From a checkpoint of a small transformer trained on Wikipedia: 15M parameters.
MLP neurons of a small language model. Each row is named by its layer, matrix (up: input weights) and neuron, and shows model dimensions 176-303. Each number is 128 + 32 x the weight over its row's rms, rounded and kept within 0 to 255. Numbers have three digits each.
After each neuron's rows, "fires on" lists the tokens most often at its 100 highest values on Wikipedia text that the model never trained on.

L2.up153:171148168146149188122121179154153140077122111124143175139095095140098120104098113132193129116137122113128109184086109199138147202123107084163119110100184140130137137151142092144096147170156119101120157150117141137092184163051208115191088044101120124165090101102139116131124168105114119133146087176142110129085105125120131136139142170163105156127115115117152159085169121184158137135054
fires on: "ist", " while", "s", "ists", " with", " groups"

L2.up786:120145113177081149118114143123112106146173107124136116145137127084123155168159143156178148130131106171071141154144107158155110118125114131085120095089142158091175126104117122126153098128073127096124114158109179074102169163117137135108124123181170142139074100132129112143111156150142115112146200088153170135140158104079179191165129072114154106130069193168147063119135083097057154109131
fires on: " place", "N", " tournament", "ase", " 1977"

L2.up6:122102124119133134126162133106132117119170094128135090164115111167111127164166105100114147144155152092144170136153116142124118169099145127120135074098117139144119083125191139192159170095182106122159173091136124126123185142099141077110123164083130141174144127116120157151097113095121136061122096203149125082178083173123066138101112131144129155178081091165079067158094156145117105114065
fires on: " IF", " from", "part", " early", " to", "ly"

L2.up689:122110156089147094098156225158097150157135154186083172149140109146100147134146134151120113115127112163117115103091127159117123144084169062157123093092147162108150107135138171070098132110114150098047148087094139136129141165117148138181129075127132166135121091098176143115103121201158129177148094126136137104140157109098195169098122154176153163109117084131171145113101197132123136133200
fires on: "z", "l", " votes", "al", " positions"

L2.up214:101137138191090112147135098119164150101121164127105197165142138118098128128127105118165094184138139124097180100103141131183099139150129154136129127167088140119156157114088116098149105104169098086089102193176139157152120140121123155083075116167140110106161111138093121140156223131190130100167161143159188109138105127105199114135093097155092129155068136121095109106084100134057097057135
fires on: "l", "th", "ts", "ob"

L2.up311:148108110133078136110171113115138102062150140106169202140058159088101094111168148099156179165153143108153131148078132089109105147158138151122102144107130165124124103153085132109158105188143172110089116134127134147130106091131156064146178118108128047083091108139169157121088166148153099148182154126126133104181113105120116123137135124098049102091129096124172124144150149166095136074113
fires on: "year", "ist", " best", "ob", "bum"

L10.up840:102154108159145154120112172072185084176110123112185160101169126158042146132113179154123158138099147080124154121121153128164166094127170060107125111129133108143116119137077105178109127131143186123115125122143138146182144111061161088188139111122153171166140155100149171073061133165144131138058132113175098116123140163148106152078100074076124117088119117144155160140153162135107103059113
fires on: " S", "f", " F", " B", " D", "b"

L4.up219:124139124150136121110129102101108129138092107075255130090151173100157127096156136164142164044099079090131138167085137213123083119143152130127073123120057156128202107129138136101102096154134134129113137120169093097122136116108147166106120134122096149140121101113190133155146230093121123111118110154103109158048096064083060153092155084108124102129126129180176130127131138126097113107109
fires on: " =", "ers", " of", " times", ":", " in"

L10.up14:138131192140089133143124118102164106078131080163119147174161176125114089096131127119148155121128099140141170143098142102113164150140117111139083137050169133097108099090091122114150146175101157114142112160098093136093155157091109127103105053138156116127161087136117156091093093157202097123155150145105095131120119156179128139136106155141149133065140115109103118010183179127158105114138
fires on: " singer", "with", " politician", "born", " painter", " engineer"

L2.up260:088119092153112130130145095134104130161152145106181113124081168065121160115193153109026130142088134110144108118094108085124141162103103124154128142096174127166126096077109110135115163090147140109120100153081063125034165080130120105090126170172129147142136130026086131153130128138132111111129149071146133086117140086120097150113165201111095116128075143187139130116147156099148166110125
fires on: " However", " eventually", " not", " however", "un", "u"

L2.up697:123173121149115192114155121140151141097162137127114164139147140134089135190152112221107150153111148106106175153076141106167105162130160121101128136101087053098156134071155159078147068141126179107157163136098196070088113099154151150137153047130163118133090110096117131171098118140122101053189147148160102136161158162131156115076128105132113123098109138130106128115162100080060154124082
fires on: " s", "=", " spent", " ide", "asc", " h"

L2.up354:095153166179105122116146200172099109144168105120160091109129170126121156135166106132130165144103097132129141202081073100092127168094121108133100057092153115176098189123129082178164130123130161161128117085138102118122168091161144164145140116159125160152099086112158080128141141174129155147196113173080147173100156147138124177121223124085168140151128094136155152108199135102131168087136
fires on: " Dr", " Br", " U", "r", " Mr"

L9.up757:153072098134146142143135079114109112111137128133075167086097165165130134132101074209107129127119116110125107075115123168143125125159109138131055153138082115126114110118168149189133078123112131201045167091103090138129097132068151181214172126103075135144115100128092117097134155121163070132157151144124133115153064054123140178148162170101111126155133115169079177179140153155160099106165
fires on: " |", "act", "c"

L2.up246:148177097178208208132114154121121179139175150146107101187128141156071114145134103081130096153127097141145118092120136157118113117137158152135071106144169155128138057115162158162169086163153116175095197147146171067165141103111226104162180147099130132152109140166099102113172185120089166144117193117110217033119142100136134169103155168166084124160095151163123110157082183090137170158099
fires on: " All", " Cr", "19", " Cl", "J", " El"

L2.up892:103137087120114105144121168121082163120132059151133086135087103112117134138101087165081163103116106108172138143106110140136146135134116126115117092112119114132107119123136131157135171098174146148153102110126102128110105113097163127154107113113103127092123078121177181153134132152122120100137222168084154071124110123147194175127172095123169137143121134126098196145161166114106121178136
fires on: " due", "ab", " total", " birth", " known", " ("

L5.up801:075125124193123092151149188127074114142112143079126146137118114099111122156124127111164144141127089168132162072089094120090010120153146121095156080050116124148115105093117104085104113133127134158125107089133148124114126136111121175181140143123133108176084117115072145165124124083149123085106126124102144142163105159092165142127149111147144148170145098114156123119092128081140095127072
fires on: "&", "0", "|", "°", " station", ":"

L2.up912:171175147113132177089163101149121161118144113120193132162126138054116073153165124148123106129094150123132081150114125125123081130159128112103096104102095132116133146130149128138098147081161124077141141065093132030095153118124147123142135143139166135155116085137126169101149125117135143042104135131119108098159179137077122122108081065103157146168101109192130117178208139182082121112079
fires on: "=", " j", " left", " from", " there", " all"

L2.up373:113115142109101142117099129150121087067115081205086146101118166172150180130168095133140113103125104154125109080124171110136088094082116177123117100122166185101103129171109161088134121102104134072118115157132141178133087131109125147180119103140179157161142155158193126113138118102162144111148156114184124121136131141074178128113086110195149140090138188188203135114139157076117122159073
fires on: "%", " began", " led", "ious", "o"

L10.up263:165139107132187164191119173144157149159140152216076113136079108179143122195171107111137184161108127071122096105121118130127147096124137125160128096145144121154144086100133131121114091158112130129120059155154107101098140083161094111191141093160131088109122122120152138138126125111134115120209142101142139074136083177123147105052128160124093139055096116144120108100171155098145132094165
fires on: " ", " Gh", " due"

L2.up461:125093193169148132207091145093151190151128127142112151142077119119150177066115112134126111170083165132165063067165141147143114116154153102129142140121067182107155174119174103132093098131138062171124099097131135162100137166128141088162160119104157047116148094081171107130114124130133157087140076089164146110186126141114183140113138101138150116128150150175104103109151135143083111171083
fires on: ",", "sq", ":", " code", " det"

L2.up550:136116130123148168144162080118098107053118115131154172137134098120115126200098191141141210126131146029096127123120124147108096073140065150115128111111143212093079143133100089116079051157103119142155097110102127180102153191170146129124101103168130162191119115110077138112155135145120153107139114089089138113143056173126111131103169099162095123108127217145084107086082081158057161181141
fires on: " like", "stein", " where", "ium", " job"

L10.up742:104151154190140119144137129114129092118140090180128139168096056097142088061123131127162115145076120125149074063107099124133145149154186141102204127147131111101139172150157158156137156110105167117112140102153114099123135148089110126170150115189181110133140157129175132120125108126046094118173136084105145169191196150130162037116154157131119145137134119167119076141174099101101155057063
fires on: " #", "R", " V", "S"

L2.up707:117140139128083112178164135130116184164142126184130134141116148136127105123083137167153142144130135139156157138125141108137101114140135090141113147125108151200100139128145123118157171083117123147120112155091180149074124113141193146085115136108113043132085053059099142092086132160099153103113139147088164139165126125139163158135181119116206066113118113158106146131171176118067176141144
fires on: "ad", "ar", " Central", " United"

L4.up529:106131109117134099083109175131135125119137095156043106132119116181138141127116147215097094071137086179143102090168128145142087094139136162154182097108164144132143135114112102107066112120134191152146087140156132151102115135164117059135156112137141070148139128165185067124152171111162125172120167226176126110115111144139101095170136154150147170126135201102194155153156137003124124112120
fires on: " part", " ==", "'", "ing"

L5.up693:146086155158087143130115142115121145091124111152099104134154142143170121096146112155161092119112138145181120143140116137094113115104142090105175088117150139113202075047150144105166127098134156157161173113145196132112129126127189150079138143131127130203158079112133176104143183147196131127081100170099146070110194139139155125087190100125154114103104080167088076191181145186150110080099
fires on: "–", " began", "ov", " (", ":"

L9.up492:073175136108164133090100087134099131053139119128101094127083121115095137101091122129117118141112189105135101092068209102113156149136128138113138129080114126067113069135164155154193123090100133092090170086150095100173158129109103104091108123094117085077115142150198122135114136116136125068133133117085131107126047184122152172163158140192120106096084088129135130118146114129105172141115
fires on: " |", "-", " There", " km", "There", "\n"

L5.up229:111130133130178204191160119134168144145095136160140093166165167133131147115117107093107137124114117067131120101126128148113108103123100111124120185109086109154125086136145144115098079084077081162097124173113130132134152139088158143121100082093119117116157153116127182119078145191097098132133089141111183085160164165181177128101119172108166135107067160092138131137120212170179189197117
fires on: ",", " him", " itself", " themselves", " himself"

L2.up280:108146112200116072135104139165130126129154062109102125174096098110139168100147108072144198137107161125116132118084074107138126144090127141112095129068138118098122136079111136091097139164150187126148145100084178166115168096146184092174049088128188094118110125103127145045122124126109089115172117129118124122138117139178165088154087149144135151144051161157095128095135140151144164109166
fires on: " Air", " general", " General", "per", "ist", "ag"

L2.up161:151137127134089109160160153118106131136134116183125109106106169134103089171062114129173147150109141109123114145149086112110119186099130093083139173111131106150111142124113125154186131112105146169154102129098129144070139119114149162119110118170133090149146136117126161109021139083105061154161183167119114134118164115174140169167147202121070087145135090145165160089147149129099136105154
fires on: " was", " at", " did", "art", " is"

L2.up848:167137145113111178140162093147113172126155072151187110125158158133089104201120114152170147141130149142141107113143104121103101156134098047123149117087110128144139129106159149125170102112130122053114118108051109165073125131113183158149105184186149105116089121154141163109094123103096018128151134102101089150073142131119125138139151098069096143144127060140175132107135134092158117172099
fires on: " can", " will", " Website", " =", " may", "ul"

L10.up376:116145089193160191141111147127153155136146079143059146083166136169093177112162125158159166126106222154127137134168144100128123140093134131119161130160137148141119098118125113069152082124138153163069101138142173125113114082165152126157130121062132147148094132163086117163132135088195064110102111138136150116165117128118152144129151111135154124114129142167153065133102085144125084106147
fires on: " not", " Mor", " Wor", " Like", "ly", " Fin"

L2.up853:130125100152111074098117146092113126179145192145099137145158129083115127076172121087133152157159149110135095113131148063238146124131082153120090148113110162123192087139185094107170159129147105135075107159129136178076097093116116132114100113116126122180128107147132153163107170154146120123160121116167134143129147123108187141147118175140120121184102162163111093106151157138090140111135
fires on: "th", "l", "ish", "il", "str"

L2.up629:139133147117151106116151098126149117172121123201138123143198159173078103218076137157124176119097097109099148133081161127130135084069169060094157156123115085175183081111106217173152101175098144186108105171111171090133154142115173162136092084108154097140157083133121156071181169121181105138203120140151161079113177101136156162179108108091102072151104128113116128082136099156123111031139
fires on: " did", " at", " been", " was", " reached", " is"

L2.up563:099113150203093111185120097149119126082124082140117063133161139098082120099100110134132195113138114134122107101080094178114120138156164086147019159151158129147141163131117090104152087179134127130132106116010104130083135162123132188114147156102088159154101143156133149123060148109126101146124154182153119133113172132123140131121145159115090139146098070134102154107178138119166174122153
fires on: " be", " well", " text", "if", " are", " other"

L10.up703:082164089130140172137113207107133101104109068126124141119127205124148113134107164153129139138098119155137106101142119133201170147135168126114166104055096115052162114144153141215077193109117148087143147100124156127159121161207146042180121169161185189153087106178169139123104109106175114124105152095123128125183049104086159095094121155125119117182125097184127113137161126122134094114072
fires on: " B", " S", " Sh", " Conservative", " had"

L2.up128:125127155086151139101144111131062097157126162138018113158109172183112131156137061054139151122083090155143108172170117160145073120162107109107097141115125113118161150070078162100154131136115157131088152169139159097115117142129150099134161145115160119148069140130108151038173136126068157125138142124131134154139119079136147111088069086179137124106090166108155132164158123121103161071109
fires on: "s", "one", "ter", "ise", "ard"

L5.up864:127123049125089114149131166136089175059124161139132110141158100101110071117085122060148131108123146125188109077195140122128172106136202116102102200099115046194139113082150126151114163147077148152147156135153129118071101164106111127170073100164107103171162153089140159156113179179105176130103130102132198170154130115181133137114120181104193076044157096161127062147146180072157186075104
fires on: " c", "8", " early", " 1983", " by", " An"

L5.up705:110164123135132131136172105145106158198165148139091126135147120134108097155141123144141137125155100147150138127107092138066087104085131135133149083104157104095146093174134102125131164138109067112081150117087129094112195154104207093079139153154151086151087093078136177139165115121140038066118112135113172055176050165087136164125134153145112095188059098201138105140077118182073146087161
fires on: " As", " Eastern", " as", "us", " El", " College"

L8.up40:190152057115098166116168158137143194095133129105147129135120116071145120175105143104141177178158147091192107037103179135158151080090128171102128162194111143158154076137128130096139112152111172098124148073148123133158108161090163109139090113137101108118102066153138118083099134164133133077130114129136234094116098073145193123180126143094118123152098195152084126146085161135110104149109
fires on: "th", " first", " |", " second", " number", "ity"

L10.up693:119151137162127130156149099209168172165133104141100159142114123078017125128132145090102135134047142162116140120117123129124067117108109078121096146159130125146119111107074057097156053140099154168132088163081127138094147090085133095128063098170112127143109131153101130059119107144127071166145163156152117149122151204141131173070094125123127170105107114129129143135152152146118110088145
fires on: "\n", " pre", " ", " over"

L10.up722:175095095167082120113115149109127156164121115159106145143133154144135110189081108173136168135111114109116145100121140111111052168140174140173100131064116124102056131140146097114159151048140117105076095171078170076111114146016139084132092144096144114162119145133165093192183121132130113112132129167103114088155137141184159142127163206079080107134089175121164195103097121137108197165135
fires on: " and", " or", ",", " |", " sexual"

L2.up537:125105107106128169115160145142098148150155113145113061164146084130106156217139095131118184126078105105149147097125145162107072108128147065138165102132079108198109121131108131116128102143125097145071124117110110162091129201105230117182048053130139107144121116109198170138194121165127097110139060125160095097152110116118116198146149142114119094139126094102148123176131088157132109102113
fires on: " out", "uc", ":", " into", "p"

L2.up771:138079167111098095100131156141154121143130135143189105155156124132115115147158072177128133198129114103124118144107104098116059185101138141123119126128137065121129120098200164127119070114196151117106122151155178135112156090191131151135099111042125029157065145108124142154162106131134184178112119150080169126115142108154132151147137110131138130164124144191129146162122177162134124102093
fires on: ".", " United", "ic", " American", "h"

L10.up591:106108118161106097118138113140132147139129083121101135164125080070076074117174119137174132131097092088146090168096099145139168138165166125121106136121141128163103133138154142122109130066168078086107096137089150098170169153120139125096125153128147055101126165116105164097166180164131138123142058124135187088134144166114141127103044104149102162142119141149108103112162135121102075153101
fires on: " on", " On", " |", " Luc", "On"

L5.up155:147204084171142087093088074133148163150178160118124117176103176127159182134149133121118104177155140115171092089105173160179124125109171100206201185155156116089184101100094155159091111124096148101192135092165132104180119100135152103128098179158153143081134098113122103122119172123125155134091116083097153073104069095121168125161124126121124071123088159115105103114120178103081061090152
fires on: ".", ";", " 2016", "i"

L2.up751:117174100124120213170155145167101090112138102148095197119108121116117142124084092188136156130084157075074152176136179120136101124156163150102204127144143122137105088105159125129104113163121150183179085104131104091104135147111170102098141130182128198150133154090149120113123137114165128079167137146090160128119163126151093148132164086121160105177146148128168039150116091121169106060083
fires on: "op", "^{", " of", "od", " Now"

L4.up394:160151156149144128100122154121138118160116152136244136124097128096139191153146111198128121126146108132116101120100161077102159120166129055118130138116144194121060108070145106116125104072136143070122117143126174145146087140105112162125123129149142145158151125146146123139136121092147162117082123188157176142125141124140103144147117117195140101126149127101133135103097106050122133097148
fires on: " ==", ":", " people", " ===", "):", "age"

L2.up775:105139145123131130144118117172102114114099124146126111159117156135138099203095099148131141129174189134075089119138113097090130094101160122148062188062100095118185109097195144189072147112106104122130145131144157074094145152138080152109113154148125081109131143158070129147135159133108141133132108142151126136070181089200122104106119100119109107084185125115147130162112239162080120119123
fires on: "s", "le", "ing", "es", "e", " as"

L10.up511:166161115132098122132116126188121189155098121141095112112151137120123147156155096084112123134121138123042105081110148087153089129130208099183098123119192140098062112129151153192136138157111146079094064118122127133143203173056116119164134148093129189123150173127101093102076089073190108130076115091084143101082140168084137101156129144048115151158129164115127123149202185086120205122128
fires on: "it", "at", " Kas", "et", " Mad", " Mat"

L2.up313:135156162128156139195142167103111156146141159088144155149067075127139095081124094124066135157092122121128171086171185138161096115106133107115094126153092139145085145144101100128141190066087121178082186090131098115173110142118166105136115135170111131097197071089121139105157170126143140103087120162157144163142135192108155174132133131156123125146104076144097164108173099084143108122153
fires on: " st", " aff", " exp", " with", " refer", " Rep"

L10.up571:092127156142148167170114107168100150115153119156077138163137083094147125161114125186161174129115129130103127153125130137192137148154117097120198138197173116114129071141094144137100159136139162108160131144111144101127209171097096090139118093117096072111159098086144135109082173138072110118100118151146131105099146110152080125152135132126080090161104112152072133060110102132100151092127
fires on: "T", "t", "pass", "ass", "it"

L2.up312:127150129161054161096157182168147119138153147108119145122126101089084097151189078089092153140136116158178083125097081184121131107140160134117145136143138190166197106072163054146117099120132101115096195133166210105119161150119160140151122101125135113132120145109156177095160117091166117121176131133154211069060100101113109165105128146145172122186078104161132095086120078122118156082108
fires on: " j", "j", " h", "h", "ks", "hes"

L2.up602:153099148152084135149146157126141122139137122163126108094158102175109126095138122126121144118120118108161093133209117146091127155139130136001103149109076125095151130141102121118122132122199136111083139144132170111125121097129175100090080133115141124158101078108103144162136149106105111018159107125154103111181154138141069104079155098128131101169088108216175129091163095110091116111118
fires on: " by", " while", "ince", "ary", " of", "inth"

L2.up353:137088152170146184140100102113146182071132113203104164195154171144093141148101099172114212154107143102147113113118116139113136134137227079115184156090184136104175156100139089096123085208159151156133125118109097102123095159096086086106116083125088118134139087119107071123107205153146132100173161101135135114227126131170152122106161182121135133138073198144136109076127119114089113101105
fires on: " music", " film", " −", "a", " art"

L10.up910:142143115111148127119133165149152195124156145130175042121130096197112143193153104130089097130095133130121089082121126141085105141054160109105107160095124110197103161144133169115215122123118161146030106156068175100105207202100127077128150127121179159166115091096077076109143172162168117150126109120107123147131120131158127151114163122189096132094120156147115139120119140160125183162129
fires on: " and", " or", " Luc", "her", " Louis"

L2.up406:186141134109079135129145140115152182109149125093137080099121093150131165104160125170140160120129130116140155148152141190153126168105124106140124119065184152125103145121129083118133173087080093110060115140097165061096152138168197070134069129136098105125113089075114126082091143188133177130115142150144193037105179132081176128149149083126161121172111126176131125110158152183101193157104
fires on: "ent", "stitutional", "ad", "ar", "ination", "ary"

L2.up47:162123125136125065079140117150123106086131084161146115126177180100110157109131112116122178120134147191074154143106089144136138131138123149117098146127203133155108146098091142112201088103101112100175103093121171109091164089089120172095050117093131100165080126088100104096169160090122117075187131203134200136165141141128154082137191106105169121137092124123142123085160102112139122171143
fires on: " for", "le", "ver", "ton", "age", "oun"

L2.up482:164173150094131136104153097133126128112102145137038113180130138198141102135141124126141080158085093170145136090098172109104145185110150138103144160130066096124105125102153104149013104061070098143161096192152137105137151092142123141145138142204083081115101183148108141125152111141140149098129130131117148094060176116115089111148186143106115131127113143117064137171112123139154148124112
fires on: "ing", "ed", "es", "ir", "ics", "ic"

L10.up831:094112114210119150102110121159149121115109129156112212065166053129096103117157124163129074142151130165167103145162155135093148090100177121104146091123076088187154174130153108099191182082126103149150146140135151130148120157067176114155106057134138183106112095151086144165110203168127152082102116109125181152148161177112096140108114111130148096115131083197132136087171187195092117084113
fires on: " time", " end", "\n ", " police"

L2.up624:112060101121147079132095156116134123155128139062162123150183119149104062166087129119141176120140088115133180157166105160061126129163119163113076119067174161096117140172139227137196082136131114097152155168108152062064174128148176145138108101129138093137132133103103123096102147163104080078191187110080177074080143178129078133132120122122166052134048149115145116153163158197102158121088
fires on: " her", " of", "le", "inder", " personal", " for"

L4.up892:116150100140165062138123155072154131156130134162118174105104174119125142079215144124127110135216106129102136132142137151146079119121145138107092139103094156090245126147140187104091063106090115125171156136143110102116114108104138161128137161123216145189119149111187154109145174109142151116142157116059135127100115144091152156128152139135104105145186099086109197140146110118165107107123
fires on: " out", ":", " =", "s", "qu"

L5.up242:118092122154074093126107164132143115132109124130078174182111079144132158133118163125132144163114117173116126169153152132186141175134086099123121112131095150133182123106135181149124202160111144109103119128183149159110099113144166171133070146145138148128097130105196109121138167171195104139130156113188139141143119095138196149081065151118158141149081136120133107072153115128150140148142
fires on: "s", ":", " held", "ars", "'"

L2.up340:150172111156164124145130115122142186148172184185128125164125128151119077178127118128156143160130113110157118130129147073082127111079150136173149131210122086114108100157110131153175097144116212063105161131160142131150132101120119191135122127095160075172057105098098128145160107125101077148192143183070118136147101161129178178115132172128136149136123131178118123170106131091097094098154
fires on: " as", " As", " School", "ath", "ph"

L2.up616:128129134121105109107127127151107140109172078121153123161102076082102116170147181131150119129131198102131090137102100165104104115149128131152107170183143127175109135135142181136137065128103103142159174100108133113094192146124091140123102076120118107133109090146158131096098144089129100106138128115136121129069120137110090185103111085165125104170129103148143069116094121111160144187080
fires on: " =", " can", " by", "atures", " If", " what"

L5.up897:117147084147142211124177107106115135093170113109095137164072093174096139178127093139112156112146141104107191118108122078092128117094132132155152124113139125108116098162102156134111097108162143174183107161126111121146125120147132134122103137197130084127179081114086167166105178109115155089177095146152143131068121136109164136090181096128132120090130143122125135079119183209064109043097
fires on: " season", "=", " Season"

L2.up0:181140155090134128141148134137106123130166115151127162115153094110133122137066157134149152148093167096099118148089141111064093132152153102129079117154196102211128169134152115129119129159179120159151167099071161139043144103071120175160151075092146124175100130120128159171113116110120092184105174144090111093140132134176173165155171150111104115091122122143144162147112099116056149142068
fires on: "est", " Website", "sc", " www", " more", "o"

L5.up474:147093113042137193113091138124152163168146123118067102156127114147089150132121131085101165128115130139112097168191103203167184122136092159139127127072095114133150172101086172171145181219131064143128108160169153090136143113168134157115146140067085174118129079138126133081164112132123088102124105107125121146144120104080116092092159190134118148130119166128123097135142067126142125108096
fires on: ":", " x", "s", " App", "el", " Apps"

L2.up730:162146093131144189166144154145123177175159146109110154146090145130104135170157066133093142142103157108129136127199135087155127102148183108176120110121131198107101105171139111130062171156094121174125123079117139106108157154114167141216182107140088120143129072081121123158107132126088114117110136146127152041125160159107115156147163078063190122145125170119145139137204140129147122105156
fires on: " such", " Cr", " PM", "act", "int"

L9.up316:110148162165135136067162079057114143095144115127168141094166147130127148204100179135117098086137130123157123142142160085137090096154144180172127143123152154159112120143151095101137168148152147109134155182106172155132115111129118092035187137141074018160161086104102093121081115120159138090115122141066164180217145049094146119144081125154064141128110165117109108104190107144155101096149
fires on: " he", " it", " first", " had", "="

L2.up215:090153124147132123134049126159094101118152148137082181075147119125125130143110150095155122117141189157166070123148108070205148112112115149089149120072181126139097114132139081165147173125113079100191159069113150141119179112076159133078105099106186128160057055100146166109138139133126089133185135195098126119146110145147152179106090137091087118181099172140103154146135108100069117118087
fires on: " way", " '", " new", " brought", " what"

L2.up553:118121073124106129098121105122106128088132058138171079131148128130106149238190127170130129117108119102144112134156197146111105131119116037123202107115095123102152128142116165212126113104169206146154160128131139142076107126077177135149091111085160140131109073129105155096153165122178108122123210109147162130158148102150177141092143139171069133114155111139146156128163106061106095124098
fires on: " And", " offered", " Cast", " done", " produced", " had"

L2.up868:144117149157143177134180147091105126137132128146124129131137091099105070142106127129116161111099185074110127118132028112144146129151173175123069123068091163098186125126157069163099132101145166154133188157101135103144144132163117079140126157074161098185138096071125120134151122126138121047154134155156186096090140094111090099124148126119125089163136134232137118124155107202139124131015
fires on: " of", " by", ".", " States", " quickly", " to"

L10.up374:122135185142124092122119133159129153073143138121041082184144111119132148069067076124100170139127153149108169126105152088129134145087145129109091149116174102072128151102119187141139171142116139148126147083128195166126114091077117159093117142089164151121134112125103098080111148122169142101100144097158128105195178210159110094111104110130089157109130138105161172084145144101078203060106
fires on: " F", "ou"

L2.up662:187134148118182108144102151164114127156149125103183117158162163054129155128130123161108152150119082109108127053160150113210121182122184129082109134162112168122206121151101109212081096126192150114157101103131190098088096132125107128083097128178146154169094119129156117073092161141128116144122151089130146128188123130139181119110102136080124102113142134152134070136215142149111183198176
fires on: " A", " Le", " a", " La"

L9.up90:144112129134078136179112109158159129105129148149135161147092107102116125096129069125157189206143174132107120084117135139138099132075142161122141175176119104169169094098149116067125121089154149077138074168128172142146125075123133122117100080076129089141119064126179112140150072111143139112065119103112176126146095135136148110082172134134171058144141174184150125119127142109127157136045
fires on: ".", " n"

L10.up408:109131092129092173140174224202129141098133131133071120110145087148097111140193135153155097143115095110080168107160188157149104117124134120139164114130160129134087110150164155106138119077121114178096134156133146130136134138109107135141123122176117136135092107080143115156097108086155142079139131157080117124098118154135179093133127178164099118156084166139155157142110102172114141133123
fires on: "z", "th", "am", "ak"

L2.up449:146200132129078205137157195115092131128168137139162101135181123123117110139180117130123068103096139125092119138108123092100114135078184139128128129111097092129105128158181108201149164047156125139201110128138073098061112152084165122123093100082123138130116120130178189113054149131130126113116140132103144129102162145090128134161094101117093063171195110120157108175135106135097142106131
fires on: " of", "ically", "ric", "ated"

L2.up237:151098123175110104146122221135112146125166076085102188152151141142098071188195157205084129135134138112126189138110088108199128130111118063129145101158104169169060122071141134138159070087102172124092145137147134152142191113136101206141109096128127147213084105107108137086136129199140179100113111127143155094130139111060156166068130132146187161116097148143107148075165155098082150162100
fires on: " where", "j", "unn", "n", "ann", " she"

L10.up8:149135084111107152111141124150083140070136090167104127098150126028138161151135110155097173144116152122024127163113160113126054160096171113147187182082160127101050110115185089158120164138104130139143074085144115115093133129099126140140136138110126133126177157169157135127130115092150150145113173133072138134130082148093122130117095108112098089068099167113145102144102136079105160102090
fires on: "–", " 2000"

L2.up202:176144046134126199134112179115094153144119056103126111159135086067108146136127088147106151146109119137204068066161091146101122136083158148111140160134080169139206143101157077089145132142164140117143155121111062153129095105140187122119141132130178098101107145133168128131169148192107114120129168119127162141145147139131187138149106203145151100096144132166163156111140119109133139177133
fires on: " two", " three", " five", " four", " nine"